MLP neurons of a small language model. Each row is named by its layer, matrix (up: input weights) and neuron, and shows model dimensions 288-351. Each number is 128 + 32 x the weight over its row's rms, rounded and kept within 0 to 255.
A block is one neuron, or neurons of one layer that tend to fire together. Before each block is what it responds to, as a language model described it from the Wikipedia text at the highest values.

Word-start fragment tokens
L7.up36 [165 143 127 121  88 155 121 172 145  88 108 149 118 103 162  83 115 132 115 132 122 138 186 143 120 141  95 126  77 121 102  98 173 166 184 182  44  97 128 124 118 114 115 111 145 140 129 107 123 148 125  98 144 122  80 107  53 123 147 157 103 124  81 161]
L7.up158 [169 130 186 137 163 148 100 170 133 137  93 155 146  37 119 128 170 114  51 147  71 157 126 107 137 142  88  69 123 118 108 143 161 116  97 146 157 106 144  97 167 156  70 131 115 159 135 140 145 203 149 105 158 138 159  81 138 115 112  79 108  61 183  93]
L7.up643 [113  92 106 106 125 113 130 155 142 113 110 127 135 177 120  98 112 134 134 119 138 150 141  80 183 144  95  50 178 135 126 147  90 101 106 127 102 145 136 119 100 187 102 132 105 118 118 145 125 100  92  56 157 202 168 148 120 110 112  56 118 114 153 168]
L7.up1082 [137 151 147  82 175  80 175 193 138 130 161 129 142  66 137 104 126 131 160  81 143 181 129  97 135 150 164 135 120  79 123  65 125 118 160 108 131  93 108 108 177 131  90  93 103 158 197  87  90 167 134  99 104 120 131 101  67 104 117 127 112  81 171 110]

Quantity words
L11.up801 [110  71 182 146 175 149 208 189 136 109 130  87 132 140 144 137 125 170 114 194 160 139 159 112 133 162 103 105 114 150 153 131 127 170 166 136 190  69  94 106 128  92 161  71 139 180 113 113 155 107 106 104 104  95 123 114 171 200  98  92 111  84  99 167]

Clause-continuing commas
L11.up217 [ 88 157 148 116 129 142 162 144 142 127 160  86 151 170 157 156  74 124 126 139 158 123 138 136 115 170 112 138 119 112 167 125 132 149 100 116 171 180 134 128 121  68  96 147  94 165 170 156 122 112 123  97  98 164 125  63  86 116  72 132 134 114  99 128]

Numbers and count words
L7.up64 [110  72 158 127 170 180 134 201  68 107 159  97 130 104 143 161 154 160 129 126 182 100 178 117 137  95  82 112 107 105 176  92 140 182 170 108 140  78 135 115 167 165  80  83 122  86 119  94 161 130 138  98 110 174 114 107 126 106 110  94 148 156 167 124]
L7.up78 [106  73 131 138 134 169 156 206 126  89 107 135 144 106 126 187 125 112 122 104 117 187 118 143 132 103 148 132 165 137  85 105 121 168 116 177 106 106 102 110 136 128 172  73 130 150 118 148 161 136 146 125  89 111 128 160 145 121 101 107 140 140  97 181]
L7.up1057 [ 82 127 154 113 110 141 161 151 124 171 155  91 122 114 147  84  97 127 110 178 140 157 143 203 125 132 132 139 163 132 111  91  89 159 100 130 177  73 195 155 164 128  87  68 124 159 104 115  94 139  64  89 128 136 134 132 151 112 149 143  69 129  76 147]
L7.up1117 [129 102 131 180 176 117 126 108  57 104 137 173 146 111 106  95  87  98 115 167 158 150 116 128 188  89 128 111 201 111 142 109 126 104 115  88 171 100 103 126 148 129 135 139  87 172 138 176 124 162 102 133 136 205 134  97 195 197  75  87 149 102 133 163]

Job titles and roles
L16.up67 [128  85 110 117 114 148 126 131 111 172 153 129 174  72 141 165 165 150 127 177 121 119  94  91 141 178 155 140  96 129 144 158 206 137 134  76 139 131  65 110 130 111 123 163 111 101 135 130  91 115 140 106  97 160 108 145 150 131 104 122  79  71 171  83]
L16.up156 [ 52  93 164 159 153  87 118 146 157 165 151  87 110 151 157  74 134 186 131 109 125 177 104 174 113 185 140 154 106 144 113 167 143 151 136 139 101 161 106 122  91 137 143  98 112 146 149 179 115 182 132 188 110 101 219 194 168 165 133  95  65 132 109 163]
L16.up164 [104 112 158 162 151 118  75 156 104 117 158  79 201  90 141 213 130 137 131 121 130  89 125 125 124 169 139 133  76  93 113 138 138 138 147 161 178 142  86  80  99 122 109 129 117 151 158 120 146 174 138 101 137  69 164 184 129 131 108 160 135  88 146  79]
L16.up194 [119  73 164  94 127 160  79 124 123 115 119  56 183 146 130  79 142 120 138 100 124 117 133 140 126 165 160 147 114 116 166 139 149 173 126 117 136 211  84 127  91 125 155 175 145 135  82 106 138 104 122  82  90 168 146 155 141 173 137  85 149  62 122 135]
L16.up216 [110 125 157 135 142  83 136 125 105  93 156 104 205 203 123  94 113 181 119 149 115 132 109 148 139 152 141 131 109 147 138  79 166 128  32 140 182 124  98 128 148 152 144 130  88  64 184  92  84  95 154 143 105  91  92 118 119  97 140 105 118 150 126 102]
L16.up242 [100  95 135 151 135 133 169 101  45 177 138 145 223 138  97 162 126 131  94  94  98 155  92 119 106 142 161 119 131  84  43  66 110 161 127 107 130 170 111 151 148  60 179 107 164 183 167  47 113 118 107 212 131  60 131 161 100 125 164 152 140 124 162 165]
L16.up557 [ 80 126  52 184  90 112  87 189 139 156 163 140 137  88 103 157 134 142 141  76 134 190 140 118  83  91 119 131 128 177 196  72 161 118 147 151 120  94  49  87 100  75 183 124  92 156 130 128 145 162 152 181 158 171 157 154 137 146 161 136 109  74 149 133]
L16.up606 [ 97  53 166 127 132 120 162 114 166 137 140 114 203 123 115 122  89 122 118  74 145 174 115  92  86 130 133 110 159 114  88 117 140 121 148 181  40 121  94 105  77  94 127 180 112 170 154 175  86 179 150 122 145  81 157 150 146 166 202  92 136  94 176 133]
L16.up854 [125 116 125  89  83 131 144 156  93 173 153 148 134 124 177 113 124 172  94  79 125 164 151  46 118 219 112 121 143  86 121 122 124 101 146 119 138  90  21 153 107  55 152 138 191 114 148 161 122 116 119 115  99  90  87 167 168  98 214 183 169  87 185 133]
L16.up870 [116  79 122  83 120 111 153 152 171  73 130  80  86 169 127 143 120 167 163 128 134 129 130  17  94 109 119 153  86  99 125  95 110 137 178 203 151 126 121 112  75 113 156 152 128 142 123 135 121 142 111 110 110 114 130 166  49 156 119 164  67  82 112 216]
L16.up875 [143  88 115 140  79 168  68 151 106 141 179 121  97  89  92  69  82 145  95 104 142 150 139 105  69 212 133 133 138 145 148 160  98 143 168 122 207  55  84 138 108 140 146 123 131 112 138 124 164 164 190 113 119  93 151 138 159 122 131 114 130  65 125 130]
L16.up880 [117 179 107 141 174 113 146 121 177 109 141  88 130 154  81 165  98 156 101 141 124 172 106 137 140 178  73 132 111 112  90  89 140 109 162 220  97 104  87  99  62  74 103  70 115 159 184 159 109 144 153 133 141  62 133 157 103 119 128 126 123 135 200 106]
L16.up996 [113  45 145 155 112 143 107 136 194 143 154  81 144 113 105  91  89 158  98 146  88 145  84 139 110 122 114 115 110 140 156 150 180 120 181 112 123 126 146 100 160  88 124 101 109 190 151 195 101 121 103  84 151  28 149  92 153  86  99 159  88 157 135 188]
L16.up1013 [ 72 114 111 111 185  99 117 146  96 119 168 100 137 112  91 108 155 161  96 168 131 114 143 125 100 121 210 199 151 183 130  98 117 121 169 157  67 180 139 125 177 149  89 178 130  86 124  84 134 134  87  89  84 120 164 145 182 134 141 119 142 123 116 151]
L16.up1023 [125 110  92 123 142 166 108  29 108 151  93  77  98 116 153  95 131 164 116 125  57  98 149 154 116 150  66 133 103 149 168 114 110  97 145 105 127 117 104 154 128  58 138 167 136 174 100 118 130  96 114 160 148  96 125 161 144 101 100 112 114  60 110 100]
L16.up1296 [135  93 125 100 115 111  95 142 160 114 183 107 136 144  99  87 107 151 120 162  91 147 117 140 146 144 177  45 112  61  88 138 130  83 164 120 116 183 146 159 158 122 132 105 123 115 155 117 108 179 107 183  86 114  93 119 141 114 119 151 165 135 156  83]

Mid-sentence commas
L16.up60 [106 134 106 191 106  33 145 170 143 155  81 121 112  68 117  46 119 144 148 164 163 152 101 134 161 112 149 165 128 119 152 137 165 111 171  96 115 177 147 139  19 174 135  94 182 147 126  98 110 177  84 138  92 148 195 110 143 107 171 156 126  79 131 172]
L16.up121 [106  81 144 128  91  94 174 129 117 176  97 103  51 134 154 130 151 137 220 144 145 135 134  65 107 188 128 165 164 103 130  99 171 135 129  78 147 181 123  93  90 114 133 120 121 110 140 147 110 133 130 157 108 116 156  94 147 125 102 123 148 114 151 197]
L16.up147 [117 109 118 201  71 146 144 122 119 146 168 117 170 106 156 115 149  78 187 152 159 134 143 105 136 120 142 162 111 148 141 151 139 148 155  79 125 112 119 127 137 122 109  71 114  99 117 122  91 191 100 144  85 150 143 100 120  99 145  94 199  77 108 150]
L16.up170 [117 135 217 183 153 124 115  86 113 129 153 120 110 101 131 111  82 169 113 156  76 165 116  99  95 136 103 100 173 131 154 200 136 157 163  94 102 108  86 224 117 101 121 156 139 138 125 149  96 149 118 111 143 119 117 119 108 178 115 107 159 122 132  98]
L16.up308 [ 91 158 115 114 156 126 106 204 128 119  70 152 189 172 122 108 103 129 155 130 175 137 135 137 112 195 102 123 148  88 212 150 129 159 104  81 106 152 141 121 130  53 124 113  83 159 113 119 124 183 167 136 141 128 121 132  93 156 166 130 115 188 115 123]
L16.up372 [157 174 117 171 187 158 121 111  88 104  73 104 162 208 145 157 115 140 192 133  98 116  73 109  75  85 125  92 102 139 139 142 112 138 102  98 105 103 131 114 172 121 101  88 116  99 104  95 146 113  92  97  98  83 148 117 128 107 186  97  68 135 126 167]
L16.up518 [ 82 148 137 166 137 128 164 148 137 136 136 120 120 178 135 128 129  86 133 126 131  95 115 123 128 126 123 131 122 140 162 150 143 131 123 144 116 164 156 119 139  69 101 115 125 171 174 210 122 146 126  99 128 108 132 113 135 128  97 129 127 109 131 165]
L16.up556 [ 61 133  84 129 185 127  35 153 142  71  91 164 130 148 134 115 131 155 149 128  84  90 120 195  82 178 137 112  81 155 175  98 136 171 140 129 127 203 154  95  64  45  60 111 102 171  53 139 157 149 113 125 159 138 189 131 154 147 129 103  62 113 113 132]
L16.up561 [159 178 136 111 139 130 155  94  52 159 127 108 150 142 156 118 100 155  94 173 149 141 159 108 162 126 121 132 125 175  49  93 165 125  43 159 116 106  44 140 190  84 124  91 134 108 149 157 113 128 134 113 157 118 116 117 156  80 155 144 123 167 178  90]
L16.up569 [130  92  91 167 135  81 128 112 163 156  71 144  92 199 151 115 174 147 140 155 162 149 166 130 157 171  86 162 121  57 125 164 110  68 143 126  92 123 143 151 147 151 155  75  95 164 145 166 183 158 154  62 127 144 131 146 120 120 177  92 151 153 163 142]
L16.up649 [ 90 103 114 122 145 175 165 122 178 101 111 111 136 144  55 164 118 155  91 199 166 179 114 113 129 100 178  92 156 132 119 114 113 129 106 128 181  77  99 172  96  48  88 153 115 142 114 110  65  67 116 151 140 144 212 117 162 106 153 145  97 118 112  99]
L16.up910 [140 175 144 140 126 144  86 185 100 125 137 161 142 172 111 123 154 210  56 159 118 147  92 113 140 135 138  81 122 129 142  72 138 111  79  98 128 102 109 122  72  76 143 170 114  75 110 182 157 185 138 102 123 140 150 116 109  98 122  82 155 153 124 174]
L16.up976 [117 101 149 191  54 133 129  97 130  95 106 140 191 127 119 129 139  71 158 169  84 175 160 138 103 129 141 126 171 126  70 149 169 122  86 121 105 116 133 130 138  79 145 108 170 137 199 114 138 127 172 132 118 130 170 124 132 118  99  76 134  88  94 209]
L16.up1057 [116 130 141 164 152  72 144 138 119 129 175 156 154 192 106 153 132 114  66  65  57  87 169 171 146  58 142 136 163 142 123 116 167 159 109 101 144 114 114 157 138  76 120 158 105 160 161 117 156 205 140 123 154 162 177  68 116 136 117  88 121 161  90 129]
L16.up1237 [118 166 105 127 112 131 135 175 127 106  93 149 124 126 124 125 169 148 118 159 144  57 149 146 129  69  83 129 127 181 155 173 109 128 103  92 124 164 128  90 139 109 152  51 130 175 125 156 106  89 145 127 149 118  80 172  68 120 163 204 115 107 132 101]
L16.up1274 [100 147 161 148 157 143 162 109 132 159 155 156 116 154 157 144  79 116 139 145 142 131  61 177 121 226 124 186 126 136 115 133 118  99 105  94 164 130 142 176  57 108 110 112 107 177 156 148 190 193 123 145  29 110 109 130 112  71 156 131 134 127 131 145]

Word-completing final pieces
L7.up361 [167 122 139 121 141 147 132  69 184 119 107 104 154 128 154 132  70 155  92 125 127 142 156  67 181 139 148 147 129 105 118  94 104 120 181 137 138 169 140  95 117 120 149 110 110 142 125  59 120 147  83 149 193 156 149  98 137 137 168 169 153 137 165 182]
L7.up826 [111 133 149 146 107 135 137  66 115  96 122 100 100 134  17 112  96 132 160  96 106 197 116  66 152 145 167 153 128 178 118 176 168 159 131 183  92 102 130 125 172 167 156 137 110 146 119 194 163 130 125 165 165 157 133 174 122 129 142  98  87 115 120 141]
L7.up1206 [119 188 185 164 133 140 156 148 118 120 102 119  84 116 133 111 110 124  99  80 122 116 107 172 156 153 137 120 135  68  61 141 168 108 156 211 173  84 114  85 159 112 140  92 125 105 125 152 129 118 151 205 138 139 131 122 117 164 153 119 142 137  84 133]
L7.up1281 [117 171 140 118 106 181  65  65 103 136 186  89 158 118 117 178 110 101 163  91 128 187  79 132 123 198 164 134 130  59 116 132 124 154 160 166 115 121  76 129  80 134 158 117 168 150 138 124 125 125 140 140 223 122 191 168 100  96 183 152 154 100 110 130]

Clause-break punctuation
L7.up231 [ 83 159 167 123  87 115 113 114 135 103 129 142 176 221 108 147 107 147 163 148  94 116  92 109  98 105 164 143 176 178 157  81 166 203 161 127 152 177 136  91 153 124 154  84 175 143 184  71  57 103 151 179 121 101 112 131 154 111 143 180 176 125 178 159]
L7.up764 [ 79 111 127 122 159 130 140 116 137 176 123 121 108 174 145  91 155 126 158 146  82 215 129 158 128 137 159 118 158 174 139 135 177 181 104 157 144  97 163 141  90 105  74  95 135 127 192 121 118 151 155 161  59 119 102 133 135 112  89 134 130 129  76 172]
L7.up946 [ 67  75 126 138 138 101 101 123 152 158 110 150  42 131 166 157 122 129  88 128 119  97 156 184  73 147 136 113 126 112 136 106 127 182 117 173 132 123 135 180  90 129  73  78  45  86 178 110 108  75 168 118 109 197 124 147 153  89  78 106 142 131  81 209]
L7.up1170 [159 149 102  96 142 125 143 144 123 139 125 102 138  92  88 122  88 107 145 135  95 115  86 120 156 136 170 191 116 139 181 151  97 152 119  96 145  89  96 134  82  90  80 119 127 122 123 131 122 105  74 145 152 157 144 124 137 116 115 112 134 144  94 155]

Initial vowel letter tokens
L16.up68 [105  98 118 130 147 107  93 139 120 129 174 129  92 106 112  90  60 171 139 100  86 134 116  79 133 173 128 132 160 159 130  61 115 129 205 108 115 134 121  29 149 113 152 119 157  70 138 157  82  86 135 143 127 153 116 181 171 178 128 169 146  69  41 107]
L16.up202 [201  88 102 159 136 122 125 224  82 102 212 153 148 152  78  93 131 134 102 184 104 156 168 105 101 128 161  95 146 127 203 154 152 110 118 130  43 112  89 135  65 192 210 144 103 111 164 114  98  99 187 123 117 120 114 149  95 140 194 121 100  90 181 133]
L16.up257 [ 91 111 122 150 123 160 111 129  96 147 123 149 149 186 167 136  96 113 146 131 100 114 156 129 171 140 188 161  98 138 147 112 132  93 125 143 117  91  87  99 181 155 134 148 136 107  92 115  73 118  94 179  98 143 180 139 108 108 146 135 116  63 166  42]
L16.up269 [171 119 111 121 137 155 154  84 179  42 155 149 161 111  62  92 166 113  87 132 139 129 152  94 106 148 141 163 134 112 143 121 134 148 109 100 151 140  93  65 161 149 177 174 177 154 165 139 100 126  94  97 144  95 150 121 168 168 128  63 171 152  80 104]
L16.up309 [121 104  46 133  69 140 189 157 141 121 142 125 103 126 133 136 125 174 127  98 118  57 176  90 128 139 153 130 139 155 143 204 151 107 156 144  98 116  88  79 122 165 142 111 107 182 141 132 109 149 131 149 124 153 183 152 138 154 125 137 126 137 132 108]
L16.up385 [133 120 118 123 169 152 125 140 154 138 108  92 153 124 151 223  81  75 124 101 142 140 162  89 103  95 143 143 126 158 147 169  78  78 165 111 168 123 170  83 131 169  70 126 156 174 137 202 120 169  88 102 150  97  66 111  92  64 131 155 106  90 112  95]
L16.up470 [ 85  67 112 171 130 132  90 131 147 136 156  80 154  94 144 124  99 162 187 166  99  86 134  82  75 185 151  57 102  88  83  97 107 134 124  81  82 149 156 149  78 103  94  77 138 132 147 118 149 116 179 124  69 115 128 171 125 132 104 102 158 147 179 118]
L16.up522 [119 143 134 158 209 172  94 115 129  91 107  92  90 111 115 141 118 204 164  89 139 123 103  78 146 157 171 121 136 158 143 119  79 107 116  96 121 110 142 177 181 136 151  92 158 153 153 126 119 130  68 115 142 150 160 145  85  78 133 133 115 120 123 133]
L16.up530 [178 124 122 160  81 113 104  61 164 139 189 105 171 188 122  57 183 143 120 127 135  97 173  93 139 116 136  95 123 115 121 165 128 131  97 104 158  87 132  69 107 104 116  74 161 109 113 149 104 160  93 128  58 133 181 172 161 176 122  79 147  80 124 133]
L16.up616 [203 126 157 118 132 134 123 139 112 120  89 104 141 126 156  91 132 145 118 108 105  98 146  73 115 186 135 115 152 120 130 130 169 121  95 127 127 110 124 189 167 132 123  89 166 107 167 139 122 135 116 136 157  67  76 111  99 130 139  79 120  61 136 117]
L16.up782 [113 133 135 125 124 113 143 171 159 137 123  93 112 123  91 136 150 110 114 144 110 107 151 118 101 104 167  79 113  97 134  71  74 176  91 117  92 113 132 113 126 114 129 111 155 164 114 157  82 124 136 133 119 111 210 103 141 186 151 113 172 155 136 143]
L16.up882 [162  91 129  91 108 148 165 102 179 113 176  88 114 105  77  84 144 119  90 125 120 165 110 135 116 151 147  92 148 153 155 123 110 168  63 117 154 126  88  98 151 102 135 149 157 119  72 127 126 132 147 145  99  99 127 137 131 128 113  99 112 110 103  77]
L16.up899 [ 94 128 121 179 127 127 118  90 128  89 109 105 129 102 108  90 136 159  82  81 111 107 131 128 144 128 125 117  91 131 128  97 191 127  58 191 123 136  72 117 113 134 100  54 125 151 151 100 104 160 169  87 131 111 113 169 158 107 145 148 172 100 149 136]
L16.up939 [121  96 150 126  96 178 182 150 139 130  70 110 197  97 137  73 158 114 155 226  80  42 132 126 143 191 156  93  74 168  85 156 118  65 136 164 176 125  92  82 132 142 160 128 119 154 111 103 165 107 114 126 182 142 132 129 129 154 143 150 112 130 133 125]
L16.up941 [103 199 119 114 107 132 146 126 169  73 217 103  81 120 129  81 141 136 130  98 143  70 126 142  83 128 126 171 174 195 138 131  93 121 151 116  79 182 110 130  81 159 152 155 116 145 111 108 159 135 186 122 129 161 121 152 116 132 170  48  91 192 140 110]
L16.up1173 [155 110 107 134 146  81 166  85 160 178 178 121 176 163 101 111 113  69  92  97 229 125  82 122 125 157 159 125 131 231 134 151 119 116 111 137 172  89 150 107 149 122 149  95  76 104 131 112 150 118 180 100 118  96 154  84 151  84 123 110 129 118 158  67]

Person role nouns
L11.up203 [117 113 119 142 119 130 150  85 157 146 183 125 122 177  95 114 166 169  72  92 153 137 122  98 154 167 103 134 127  77 156 112 116 173 164 157 143 127  59 125  64 113 126 109 154 159 136 146 134 154  92  83 117 122 113 151 164 181 128 160 106 113 145  85]

Pre-noun modifiers
L16.up22 [160 147 130 169 190 153 123 122 108 145 108  87 155 151 206 151 128 137 126 108 108 159 125  79 177 120  95  87  59 188 136 153 110 130 110 128 105  89  99 161 102 104 127 148 133  81 104  96 160 140  75 142 106 156 170 169 140 184 140 183 130 143 134 104]
L16.up35 [ 55 124 170  67 175 181 142 121 140  62  90 118 135 180 132 193 103 159 100 198 181  92 181 192 111 155 136 109 144 127 135 108 124 158 139 144 184 109  98 105 115 142 107  67  95 119 145 103 101 121 158 102 129 112 127 106 161 146 156 118 139  74 116 143]
L16.up90 [138  93 136 106 183 143 168 133 137 130 114  71 129  99 128  98 131 163  74  80 162  95 161 128 124 157 128 137 116 107 119 154 123  94 139 101 251 164 108 135 119 131 118 175 139 140 179 167 126  95 109 119 178 102 118 128 119 205 172 163 126  84 121 130]
L16.up200 [112  97  96 163 120 185 163  86 114  80 138 134 154 164 130 123 195 199 136 198 168 104 195 181  68 181 141 132  85  96 142 198 141 187 153 111 132 122  71 195 178  92 125 112 189 149 106  99 110 148  93 134  81 134 130 135 146 158 123 118 102 110 113 151]
L16.up378 [ 95 148 147 126 121 151 170 152 133 141 169  95 162  99 194 152 108 162 130 168 168 108 123 142 111 134  87 110 156 152 145  93  91 116 110 167 117 156 124  71  54 145  87 126 152 111 174 193 173  97  85  98 141 102  78 153 178 164 128  86 132 125 155 145]
L16.up514 [170 136 124 151 149 156 144 130 168 144 127 115 172 120 171 155  97 105 124 138 153 131 132 109 165 148 119 103 141 156 181 162 118 108 190 138  88 151 124 124 110 224 142 133 156  90 129  68 159 117  99 158 123 137 161  97 203 169 175  99 161 100  82 142]
L16.up656 [122  89 157 154 147 131 176 128 116 138 130 141 117  80 140 145  96 104 153 134 116 175 144 124 128 141 129 138 109  98  90 156 178 111 120 121 122  87 152 138  98 137 132  93 129 145 133 131 116 128 163 147  94 142 123 110  98 141 130  83 139  94  83 164]
L16.up735 [ 97  87 149 142 146 156 151 125  81  99 165  99  97 171  97 194 132 160 151 110 195  97 176 158 105 230 130 115 106 179 176 129 121 161 145 119 157  90  91 159 139 157 148 141 133 101 187 160 100 118 114 122  72 152 109 140 185  93 133 129  92  98  94 150]
L16.up739 [143  99  90 114 162 133 124 123 120 108 138 139 139 166 138 100 232 182 110  79 201 129 174 125 139  76 140 178 106 138 162 184 163 147 109  80  96 172 109  85 121 166 132 106 139 130 134  95  66 128 112 137  78 146 130 118 139 133 188 120 101  55 127  70]
L16.up952 [191  84 142 165 132 186 133 115 137  80 101  94 149 118 119 107 165 120 153 109 147 189 146 132 116 134 124 140  76  69 107  66 126 172 125 144 124  99  77  90 184 147 123 126 139 102 118 112 112  94  93 188 109 160 110 112 164 115 144 125 175  79 135 150]
L16.up994 [111  21 161 138 106 120 179  85 112 154 135 126 202   4 143 121  88 145 214 164 140  85 188 123 147 143 137 133  50 174 138 157 187 136  92  98 134 124  90 132 115 124 120 134 130 204 157 140  75 111 146  90  92 125 159 106 164 176 104 131 137  69  90 130]
L16.up1067 [107 137 132 109 145 156 157 135 132 108 155 133 122 110 148 147 140 150 156 130 125 114 101 121  98  93 172 117 140  62 162 146 123 153 101 156 119 146 112 149 148 103 137 108 110 118 206 185 123 117  91 154 125 167 175 149 137 157 134 133 180 174 127 161]
L16.up1095 [109 149  92 129 169 156 157  95 118 158 112 163 125 133 128 184 117 178 137 145 117 104 164 130 136 107 159  88 147 111 139 120 117 104 136 128 116 104 129 101 187 154  69 106 121 183 114  85 116 109 153 100 143 102 166 113 151 197 149 133  92 174 151 113]
L16.up1217 [ 89 103  67 121 106 168 103 176 164 147  95 129 104 183 159  89 122 161 188 114 103 152 178 122 152  72 144 130 188 128 106 124  88 170  96 167 142 132  99 105 158 165 220 118 157 143 133 122 159 163  89 116 141 153  96 112  77 100 141 121 163  85 149 145]
L16.up1273 [149  87 133  92 116 103 149 146 180  66 158 147 125  43 120 126 154 132 114 136 113 133 142 108 127 128 173 107 199 179 115 145 116 145 136  96 105 164 132 123 176 197  74 130 132 123 190 144 119 114  96 174 148  96 146 157 126 119 157 133  98  87 144 158]
L16.up1324 [115 171 111 109  82 108 156 209 133 115 156 107  97  83 168 129 150 132 118 153  82 138 105  66 129 126 169  69 145 147 174 119 129 160  94 131 141  82 136 100 108  71 120  53  92 112 175  95 150  70 129 196  71 170 126 116 155 119 114 118 146 110 125 111]